MLP neurons of a small language model. Each row is named by its layer, matrix (gate and up: input weights) and neuron, and shows model dimensions 32-95. Each number is 128 + 32 x the weight over its row's rms, rounded and kept within 0 to 255. A neuron's up and down rows have the sign that makes its largest values positive.
A block is one neuron, or neurons of one layer that tend to fire together. Before each block is what it responds to, as a language model described it from the Wikipedia text at the highest values.

Tokens that split a number or word and need a continuation: decimal points in table statistics (3.6), y of yards after a number, inter in interest.
L13.gate45 [147 130 162 118 113 182 102 135 107 116 165  92 160 105 125 115 151 144 151 150 106 105  63 169 100  73 158 144 160 137 135 167  89 124 119 169 117  99 128 129 145  76 118  29 166 148 160 143 124 115  83  93 169 135  76 116 123 128 197 137 166 155 100 119]
L13.up45 [184 104  78 107 160 115 154 124 150 111  52 123 105 162 177 121 143 191  72 132 122 129 104 160 123 160  55 172 153  80 131 136 124 120 101 153 148 158 104 160 100 169 100 102 153 121  85 130  89 137  89 109 145 135 157  87 146 198 123 123 124 176 152 114]
L13.gate522 [166 130  91 105 166 110 158 124 133  79  58 118 152 171  70  91  76 218 142 130 159  97 147 107 150 119  95  75 137 137 169 123 169 132 115 164 152 141 156 125 102 130 171 114 132 127  52 115 134  85 156 200 148 140 105 110 117 150 149  99 103 111 146 122]
L13.up522 [153 100 125 100 135 103 136 145 121  96 193 133 181 108  94 110  97  56 137  64 118 105 116 156 160 136 125 153  97 116 191 151 136  90 110 150 175  70  86 100 188 112 123 180  78 128  72 169  49 118 119  85 131  55 118 158 125 100 144 148 112  93 139 146]
L13.gate609 [101 148 145  97 140  60 151  83 153 118 138 142 112  71 175  88  75 153 131 123 103 111  99 160 185  88 214 165 162 128 105 102 110 131  82 209 142 120 114 167 141  82 114 138 107  92 129 153 147 123  34 152 135 164 181 146 139 115 156 156 107  97  61 149]
L13.up609 [153 115 135 166 140 117 202 183 116 139 131 149 130 113 127 132 128 136 147 104 103 101 112 144 110 123 209 106 187 157  99 177 178 147 126 178 125 141 155 166 142 102 141 113 100  90 153 118 169 166 130 171 113 136 110 126 129 158 120 197 107 124 162 185]
L13.gate618 [166 135 127  71 161 117 124 142 133 146 139 149 141  46  71  90 134 118 138  76  78 178 175 161 130 143 103 152 162 102 133 160 195 170 126 106 112 108 131 141  74  98  88 148 151  96 114 137 151 103 153 180 168 103 130 160 112 169 147 112 116  97 121 145]
L13.up618 [150  88 164 106 120  93 129 153 100 107  55 162 187 134 159 127 114 166  84  97 100 113 103 120 157 100  86 135 129 111  94  50 132 128 190 116  62 100 123 141  94 123  74 178 104 118 174 185  91 129 155 137 164  85 143 216 183 168 114 218  99 100 132 110]
L13.gate649 [130  69 107 121 124  86 119 101  71 155 177  81 107 124 100 149  86 126 133 138 159 138  97 121  79 167 122  55 140 132 151 113  82 113 134 163 123  86 120 192 178  98 120 134 145 103 115  70  91 223 104 114 170 187 160 171 184 109 110 146 107 119  93  96]
L13.up649 [153 109 131 100 171  73 123 148  83 120 203 193 115  59 102 108 148  81 190 129 105 129 119  93 138 139 178 158 132  97  98  96  85 122 117 122 149 100 135 168 104 127 138 106 130 120  85  92 210 167 142 130 161 148  89 137 110 161 134  95 125 159 110  74]
L13.gate678 [174 167 148 144 120 121 164 137 153  88 149 128 160 119 110  88  72 154 147 106 177 132 109  83 138 201  80 115  93  77 184 104 113 138 155 123 128 156 103 141 194 164 123 116 144 178  59 146 153  86 121 136 199  97 103 106  97 119 164  98 123 126 109  99]
L13.up678 [120 185 128  86 176  53  99 147 113 111  90  70 168 103 122 117 167 151 128 123 145 135 118 104 167 168 126 158 126  90 164  82 115  32 152 199 151  88 101 137 195 134  83  79  79 123 127 154 132 117 143 176 219 114 105 168 194 106 102 108 199 106 108 112]
L13.gate724 [110  57 142 136 156  86 138 232  98 114 128  64 106 101 110  97 122 157 169  91 127 130 112 181 137  99 128 104 121 139 131 121 145 169  97 165 148  66  97 157 132 140 133 132 163 186 175 146 135 176 139 158 132 116 100  88  88 151 199 164 154 126 157 115]
L13.up724 [212 129 132 121 161 162 140 124  80 136 156 108 142 101 124  76 172 121 148  42 121 140 135 112 164 164 163 196  96 130  73 120  79  53 147 176 117  88 133 121 139 179  76  84 128 109 147 114  81 130 118 119 170 101  87 129  93 159 130  66 133 174  80 132]
L13.gate745 [132  69 156  78 155  41 112 162 145 165 182 131  62  62 130 117 131 142  88 103 170 126  99 157 179 114 130 124 125 150 130  98 190 135 154 152 143  93 109 216 133 155 175 102 131  44 116 109 113 125  98  88 128 111  74 133 160 183 103 131  92 144 128  89]
L13.up745 [187 133 107 120  92 120 147 155 110 184 158 118 140  82 145 123  97  97 139 126 100 104 155 104 182 165 137 120 188 157 121 135 133  97 140 215 158 127 131 111 193 212 123  89  61  84 124 172 113 122 111 143 169 149  83 176 106 162 146 119 122 108 166  99]

Early sub-word pieces of multi-piece words, most strongly a word-initial "en" as in enabling, ensued, ensure, enhance, environmental; also mid-word pieces such as Ad-d-itionally, con-ne-cted.
L13.gate153 [141  93 133 101  85 137 143 135 128 126 192 164 147 154  95 123  94 144 105 156  86 106 161 161 129  91  88 153 145 132 107 170 111 124 106 188 118 102 122 156 103 141 103 122 128 132  82 101 145  98 150 198 107 119 179 106 140 150 189 127 127 138  96  69]
L13.up153 [ 85 179 110 162 116 185 142 155 155 172 115 110 133 131 191 100 147 171 185 134  83 155 116 105 155 131 144 162 101 101 112 113 104 146  69 134 101 111 134  84  54 112 127 126 111 118  80  79 161 101 126 130 145 154 114  93 126  97  93  92 169  80 178  74]
L13.gate159 [170 196 156 107 153 144 126  88 149 126 166 164 142 136 110 165 138 142 166 118 130  81 116 180  88 182 123 131  96 139 174 136 106 148 135 106 119 108 137 149  97 111 129  90 163 134 130 159  95 118 131 124 126 115 164 134 154  79 148 128 170 123 126 111]
L13.up159 [185 145 155 155 194 145 157  61 121 126 128 160  85 167 156 112 150 119 143 103 151 101 130 101 136 111  95 183 195 105 135 102 145 166 100 142  95  94 164 154 102 100 126  77 115 163 133 127 138 116 106 164 132  86 211 143 127  68 132 132 125 109 153 141]
L13.gate270 [182  77 103  88 114 108 135 110 130 104 136 133  93 140 138  91 102 156 105 105 101  83 135 150 140 151 136 137 121  99 150 170  93 143 141 144  99 147 131 153 118 117 114 102 139 124  98 147 149  80 187 109 108 135 110 120 123 157 151  97 134 155 129 142]
L13.up270 [136 131 144 148 160  73 151  78 138 166 162 145  78 156 169 109  69 116 116  97 149 136 109 134 199 153 134 148 155 122 202 100 186 159 113  99 140 154 177 132  93 128  80 158 116 150 149 120 114 115  48 144 117 114 120 165 138 126 180 139 115 131 135  72]
L13.gate306 [157 157 161 113 140  98  60 141 134 113 172 110 151  88 111 114 143 116 179 127 132 117 100 125 117 157  78 164 106 144 147  83 110 169  69 143 139 171  80 139 212  94  95  61 185 148 126 163  78  87  83 131 125 156 106 176  75 117 164 161 102 174 112 133]
L13.up306 [ 79 204 172 143 123 128  80 105 150 136 115 108 132 131 141 163  98 138 109 162 120 122 119 122 117 109 184 132 112 149  90 129 101 170 170 103 143 126 133 120 217 141  86 108 162  27 135 125 130 111 118 132 130  98 132 138 153 129 147 164 170  52  99 181]
L13.gate401 [164 118  83 126 109 134 186 153 103 151  96 123 126  83 155 112  95 102 127 171  94 193  82 110 163 160 133 148 161 167 138 157 154 138  53  81 157  78 117 171 156 159 150 168 158 119 172 114 182 100 140 173 154 173 136  48 161  84 100 125 162 118 117 112]
L13.up401 [116  62 115 137 114 111  95 161 117 183 183 180 148 166 160 129 108 177 117 137 126 163 166 137 108 138 143 144 156 120  97  58 101  65 143 141  90 104 126  91 137 162 147 156  74 139 144  91 122  97 209 140 114 161 125 214 151  79 120 140  72 154 164 152]
L13.gate460 [183 110 204 109 103 113 183 162 101 156 113 210 127 116 161 141  99 192 126 153 150 121  76  76 198 128 109 122 167 113 103 196 174 121 131 113 136  95 156 151 132 114  96 119 167 105  54 145 166 147 139 123 153  74 108 109 122 105 155 106 108  84 137 109]
L13.up460 [163 140 138 111 146 131 148 162 135 100 185 134 152 170 135 118 133 137 186 129 139 132 175 155 114 103  92 163 150 105 124 108 172 148 143 103 111 139  71 151 120 177  80 197 153 103  66 149 148  80 113  99 167 106 132 127 104 117 163 111 125  75  80 109]
L13.gate612 [133  90 153 100 115  86 120 125 161 112 153 140  93 152 161 121 140 130 126 163 101 164 123 156 186  85 117 142  72 137 102 221 214 104 132 137 114  80  67 178  50 110 111  98 101  86  93  93 165 191 129  88 144 110 134 142 171 112 159 138  73 142 120  99]
L13.up612 [132 111 113 115 118 102  80 134 138  77 116 122 121 213 181 150  65 141 113 166 146 120  95 119  76  36 165  57 121 137 135 147 134 179 150 133  92 100  90 140  77 170  81  90 151  73 153 115 120 185 161 116 116 149 154 105 108 105 110 143 119 140 136  61]
L13.gate811 [139 147 176 108 212  69 132 152 134 121 106 183 123 193 172 153  83 113 166 165 149 154 141 135 120 100  76 170 102  63 139 135 121 140  97  74 146 110  72 125 108 138 102 150 102  87 148  87 102 131 152 186 167 139 115 117 153 113 113 130 119  98  65 112]
L13.up811 [166 108 132 141  88 106  74  99  92 178 105 163  85 107 146 120 102 140 111 139  86 120 109 111 133  96 191  99 163 153 154 101  79 148 112 182 146  87 148 170 131  98 168 107 152  99 169 144 119  86 115 133  67 101  74 110 129 121 102 114 121  85 119  92]

The first word-piece of a place name after in, of, through or a comma (in Bo·livia, in Qu·ezon), and the of in phrases like city of and State of.
L10.gate78 [116 140  83  99 158 111 171 181 197 112 105 119  98 155 105  87 110 146 126 186 123 185 151 113 122 162  87 178 109 192 138 120  80 107 103 118 168 100 143 137 204  45 100 102 178 150 134 158 112 216  82 163 185 184 154  99 159 116 142 137 199 137 114 103]
L10.up78 [ 81 111 140  86 149 113 136 103 144 139 142  72  72 108 104 145  72 122 143 133 142 147  96 170 113 126  85 142 111 113 132 157 117 121 110 161 167 110  94 164 138 110 138 189 146  57  95 141 120 121 112 111 182 125 153  83 137 157 143 120 154 148 103 118]
L10.gate719 [158  86 110  74 194 135  83 137 123  93 128  98 120  83 112 167 114 125 179 154 113 103 157 131 116 150 149 163 108  92 139 153 126 111 148 110 121 131  97 172 144  91 104 180 107 131  79 137  94 155  85 124 148 164 141 155 119 153 164  96 186 164 109 136]
L10.up719 [195  83 111  64 136 136 146 123 145 143  73 162  91  58 121 106 133  77 126 182 100 137 102 141 102 168 162 114  72 136 117 137  96 129 107 118  83  95 129 175 171  95 161 123 122 100 125 104 125  92  87 145 194 126 193 125  85  60 130 106 134 143 139 159]

Periods closing declarative sentences in encyclopedic prose, often lead or section-final facts, such as "…Missouri, United States." or "…died in 1981 in Athens."
L10.gate269 [111 119 182 120 107  70 115 159  71 115  80 129  99 146 158 125  98 148 111 153 107 133 126 179 177  79 111 169 163 157 119 124 160 129 127 114 180 112  81 137 136  98 154 139 140 112 168 172  89 137  68  92 102  93 193 134 152 163 111  95 178 137  83 139]
L10.up269 [ 98 119  88 134 158 119 160 142 133 165 162 134 114  87 127  58 122 159 208 148 133 143  70 178 145 126 100 104 123 137 144 113 128 110  81 114 160 170 113 166 103 142 144 148 124 133 167  95  97  74 138 117  79 132 149 156  83 128 108 146 159 175 151 122]
L10.gate345 [130 114 179 104  78 138  91 130  92 147  83 124 132  94  91 121 117 147 113 132 120 175 127 140 147 113 177 144 207 131  98 179 146 143  93  85 112 128  90 163  97  98 154  75 165  58 145 146 167 157 188 137 134 135 136  59 133 208 140 137 133 151 104 107]
L10.up345 [ 78 147 130  83 139  88 185 106 169  97 128 144 164 123 153  88  87 111  99  97 134 139  86  88  87 131 138  67  75 168 164 121 121 159  75 152 130 146 125 186 122 151 104  48 125 122 158 194 200 105 127 169 117 149 144 151  99 109 165 128 110 104 150 118]

Opening fragments of longer words split into pieces, especially en- (encouraged, enabling, environment, enhances), ide- in idea, and an before adjectives.
L7.gate10 [163 102 171  78 187 132 145 123 166 122 132 202 180 115 171 110 159 115 207 145 128 127 119  92 155 109 143 140  91 173 148  76 137 135 112 104 208 128 101 189  68 120 169  90  92 146 154 124 116 151 173 136  88 129 142 147 168  77 169  96 100 119 120 102]
L7.up10 [145 125 180 167 176 127 142 114 122  95 128 150 154 176 126 139  74 160 108 169 155 134 175 175  71 111  80 112 170  89 127  90 165 162 112  98 136  94 122 110 127 126  72 158 124 121 111  90 146 127  68  88 151 144 140  87  87 197  95 137 137 152 147 163]
L7.gate363 [125 145  74  59 142  63 142 115 210 132 101 131  89  94 152 125  73 158 135 157 117  89 145  89  95 103 104  98 142 151 149  56 125 147 133 121 152 135 166 179 143  15 120 101  93 162 142  86 157  69 125 141 142 188 118 111 140 127 105  62 113 176  96 137]
L7.up363 [120 137 182 130  73 104 123 137 105 123 171 147 157 156 104 138 136 118 101 108  96 143 113 110 148 141 126 147 110 152 145  85 102 125 140 128 171 126  89  81 116 145 102  82 125 159 146 116 116 111  86 112  98 112 131 148 103 122 187  44 162 180  93 138]
L7.gate471 [144 147 198 163 127  87 134 171 153  97 137 206 139 127 108  93  82 151 124 188 190 168 153 136 122 101  97 153 140 103 147 119 128  92 145 166 188 140 125 148 117 113 104 113  91  93 142  91 160 167 117 113 190 133 147 150 159  98 190 150 123 169 108 136]
L7.up471 [166 184 168 150 167 168 152 155 179 109 135 156 128 138 126 185  20 155 186 176 142 120 133 166 140 149  99 139 121 132 125 148  74 115 165 119 134 134 154 103 141 107 130 147 161  89 162 159 162  99  86  82 188  95  98 146 135 117 124 102 126 148 131 111]
L7.gate540 [117 175 184 135 139  92 139  93 166  77 106 122 110 139  70 149 132 158 145  87 129  88 136  99 149  99 131 130 128 125 149 122 165 134 174 178  56 141 112 153 130 113  88 121 126 133  80 111 172 171  92 144 130 124 220 159  82 142 138 202 166 183  65 185]
L7.up540 [185 140 142 196 114 143 129 108 134  96 141 137  94 140 151 193 103  85 194 144 168  90 167 142 142 185 144 195 172 163 106  95 166 112 135 101  99 116 139 156 137 121 152 146 121 162 162 118 168 113 109 150 165 143 138 106 128 187 164 182 122 100 103 132]

Word-internal fragments of words split into several tokens, strongest on "ter" in capitalized Inter- words (Interwar, Interior, Interstate), plus en dashes in season ranges.
L7.gate237 [116 190 130 111 183  29 152 130 150 108 154 123 181 125  92 154 141 103 147 111 128  89  92 128 176 169 104 131 146  82 167  97  76 107 142 108 147  33 132 122 165 140 138 158 128  55 123  95  85 118 104 184 112 149 154 157 196 136 151 142 105  87 117 143]
L7.up237 [167 123 193 109 126 140  73 106  98 105 157 150  71 177 165 160 139 115 159 136  66 132  86 195 104  93 124 157 111 141 108 166 211 134 168 159 133  95 145 163 150  78 153 148 147 120  76  86 180 174 151 125 138 146 156 185  74 156 137 122 166 135 142 117]
L7.gate281 [115 145 110 127 196 147 141 108 121 112 104 183 153 101 159 138 133 114 109  64 127 125  76 114  64  78 140 171 112 144 122 154 151 112 148 131  90 122 114 117 119 122 153 109 109 129 135 141 134 126 133 111 101 205 154 194 110 128 154  87 108 115 129 165]
L7.up281 [180 119 116 143 120 203 198 141 163  92  57 162 138 142 144 151  73 151  69 167 139 144 146 108 163 127 133 175 179 178 117 148 183 142 129 122 112 112  89 128 121 122 116 169 104  77 115  96 117 109 155 200 162 165 161 104 117 132  82 159  91  91 154 181]
L7.gate452 [150 140 155 147 139 105 182 123 116  89 152 204  89 122 141 144 120 133  82 108 193  84 145 193  92 111 138 193  56 165 178 142 147 150 177 174 151 164  94 115  94 115 133 111  84 132 116  88 126  77 122 142 147 168  90 162 139  87 118  86 141  61 129  91]
L7.up452 [153 170 179 111 202  84 115  81  65 115 131 125 154  96  97 146 157 122 154 165 147 142  81 117 104 158 133 126 150 152 141 199 154 167 111 139 127  83 176 112  87 113 189 113 109 122 152 108 140 132 126 119  91 154 110  60 105 170 189 125 167 183 110 192]
L7.gate661 [109 112  94 109 145  97 145 118 132 171 123 155 184 142  91 160 184 104  84 127 113 142  19 120 190 101 112 162 118 130 165 112 119 135 122 149  73 123 154 174 134 124 143 113 169 123 104 118 149 136 106 123  91 150 142  79 162  83  68 188 158 156 127 109]
L7.up661 [125 125  93 167 131 142 126 171 176  75 154 161 135 129 127 167  83  72 108 170 137 157 137 157 146 103 146 152 114 131 141 124 151 125 121 156 107 147  92 163 188 140 127  87 130 159 122 111 138 126 166 110  95 122 180 124  88 112 150 118  88 161 132 102]

First word piece of country, state or city names in lists (Ma-uritania, Gu-inea, Mi-nas), plus decimal points and unit abbreviations (mi, GB) in tables.
L13.gate31 [133  72  98  92  63 154  87 174 100 160 183 150 159  39 132  71 125 172 132 128 136 165 107 156 157 100 116 108 111  93 112 149 166 128 145 167 130 126 120 177 113 131 122 126 119  63 141 146 128 113  38  94 128 115  97 139 138 127 147 111  78 104 133  95]
L13.up31 [151 157 109 152 114 126 154 105 102 145 157 156 123 158 132 131 167  71 122  71 169 148  90 131 126  72 134 131 112 177 166 146 167  70 123 134 120 138 115 145  96 133  71 138 134 136 131  87 106 139  91 184 109 198  79 149 104 104 106  79 118 146 102 119]
L13.gate82 [103 125 172  92 156 111 176 108 128 137  76 133 118  65 100  72 116 171 162  64 127 136 145 162 107 104 127 115 110 169 153 139 145 158 134 129 104 124 180 152 153  89  99 131 126 137 147 141 182 141 114 184 161  77 138 139 163  79 132 160  81 122  97 165]
L13.up82 [182 119 111 105 102 225  86 121 140 113 107 159 161 103  92  68 142 149 120  82 151 175 127 116 180  94 110 137 117 113  95 121 131  90 158 142 141 151 148  96  91 141 123 164 101 128 159 115  93 111 107 156 137  92  98 197  58 143 130 147 138  78 206 143]
L13.gate314 [120 134 102  91 127 112  78 112  72 185  96 131 109  77  75 127 122 107 117 254 156 155 124 179  99 124 125  47  72 135 105 156 135 114 121 140  77 108 120 159 123  65 114 108 140 162 151 118 151 127 173 128 158 105 152 139 167 109 101 116 159 140 150 141]
L13.up314 [129 148 130  83 102 124 132 110 150 137 127 177  90 119 140  90 165 115 168 164 149  85 112  93 128 147 148  84 117 175 147 140 149 128 235 156  98 113 163 128 168 118 120  54 113  99 126  73 107  89 173  87  92 113 129 112 192 108 111 121 164 106  81 113]
L13.gate330 [129  66 113 100 142  41 135  66 133 152 159 139  76 125 164 151 176 198 165  95 134 157  55 114 107 126 114  98 188 173 153 106  55 163 143 171 111 111 143 159 117 126  89 123  84 194 126  64  85 181 121 146 102 128 143 113 104 108 156 106 136 151  93  63]
L13.up330 [174  80 119 154 112  89  91 152 134 141 133 108 123 123 173 112 169 172 154  73 106 143 147 124 179 169 119 182 147 128 163 175  43  88 119 154 159 129 120 109 153 129 133  83 146 173  59 144 116 241 103 127  88 137 137  81 114 128 189 107  96 151 137  91]
L13.gate432 [120  81 130 139 111 155 114 184 170 166 171 100 104 116 152 130 162 110  99 105 135 101 108 123  65 140 144 167 130 134 115 146 127 134  57 183 175 137  90 132 135  95 139  65  61 106 177 169 182 176 148 181 187 149  83 157 103 165 135 119 144 162 164 152]
L13.up432 [123  79 141 159  64 125 126 165 146 159  90 141 143 120 116 138 123 155 146 166 122 108 156 160 146 162 151 117 127 103  95 202 134 125  88 130 138 143 140 148  75  80  96 102 123 135 116 109  99 127 129 119 134 202 126 113 146 192 164 137 117 147  71 180]
L13.gate659 [137 122  37  94 144 112  71 144 125  96 121 107 116 167  79  98 111 173 148 146 124 120 136 153 116 116 143 136  91 109 125 120 165  86 123 145  77 175 177 136  84 123  81 132 130 197 160 163  78 166 128  50 113 184 163 185 148 133 138 140 156  86 134  92]
L13.up659 [136 153 159 105 155 135 168 102 122 154 130 120 130  52  72 101 118  98  73 119 128  95 130 107  99  92 126 174 139  48  98 166 131 134 177 158  98 120 128 125 119 197 115 151 111  73 104 211 181 192 158 127 129 156 150  94  87 101  63 152 121  90 171 123]
L13.gate755 [117 157 154  64 106 131 135 148 154  71 150 151 125  86 157  80 161 147 129 147 142 144 153  96  93 165  84  96 145 112 132 125 139 137  95 198 112 126 118 148 100 117  75 141 106 170 131 131  84 133 126  91 137 108 129 174 125 131 148 100 113 167 100 106]
L13.up755 [131 124 136 103  92 156 116  95 124 147 164 162 101 103 164 138 128  99  48 148 163 118  87 170  59 141 159 132 170  97 153 158 116 130 138 155 113 156 146 134 158 124 147 152  87 118 139 136 169 168 176 110 168 106  95 139 158 131 116  70  94 194 122 117]
L13.gate777 [ 93 119 105  67 150 104  97 136  97 158 128 102 120 113 142 148 129 124 142  78 137 133 111  86 103 136  83 149 123 179 107 113 178 102  61 117 109 119 142 153 135 113  71 101 131 116 132 124  85  98 160 102  75 133 133 169 214  90  64 135 138  60 141 174]
L13.up777 [ 56 176 151 166 104 115 119 127 116 132  97  86  93 103 109 137 123 124  77 177 105 110 152 127 127  64 137 133 166 118 111  96 202 155 125 118  80 120 110 132 130 128  94 158 112 134 188 164 166  93  98  91 104 137 199 156 170 139 124 112 133 131 146 147]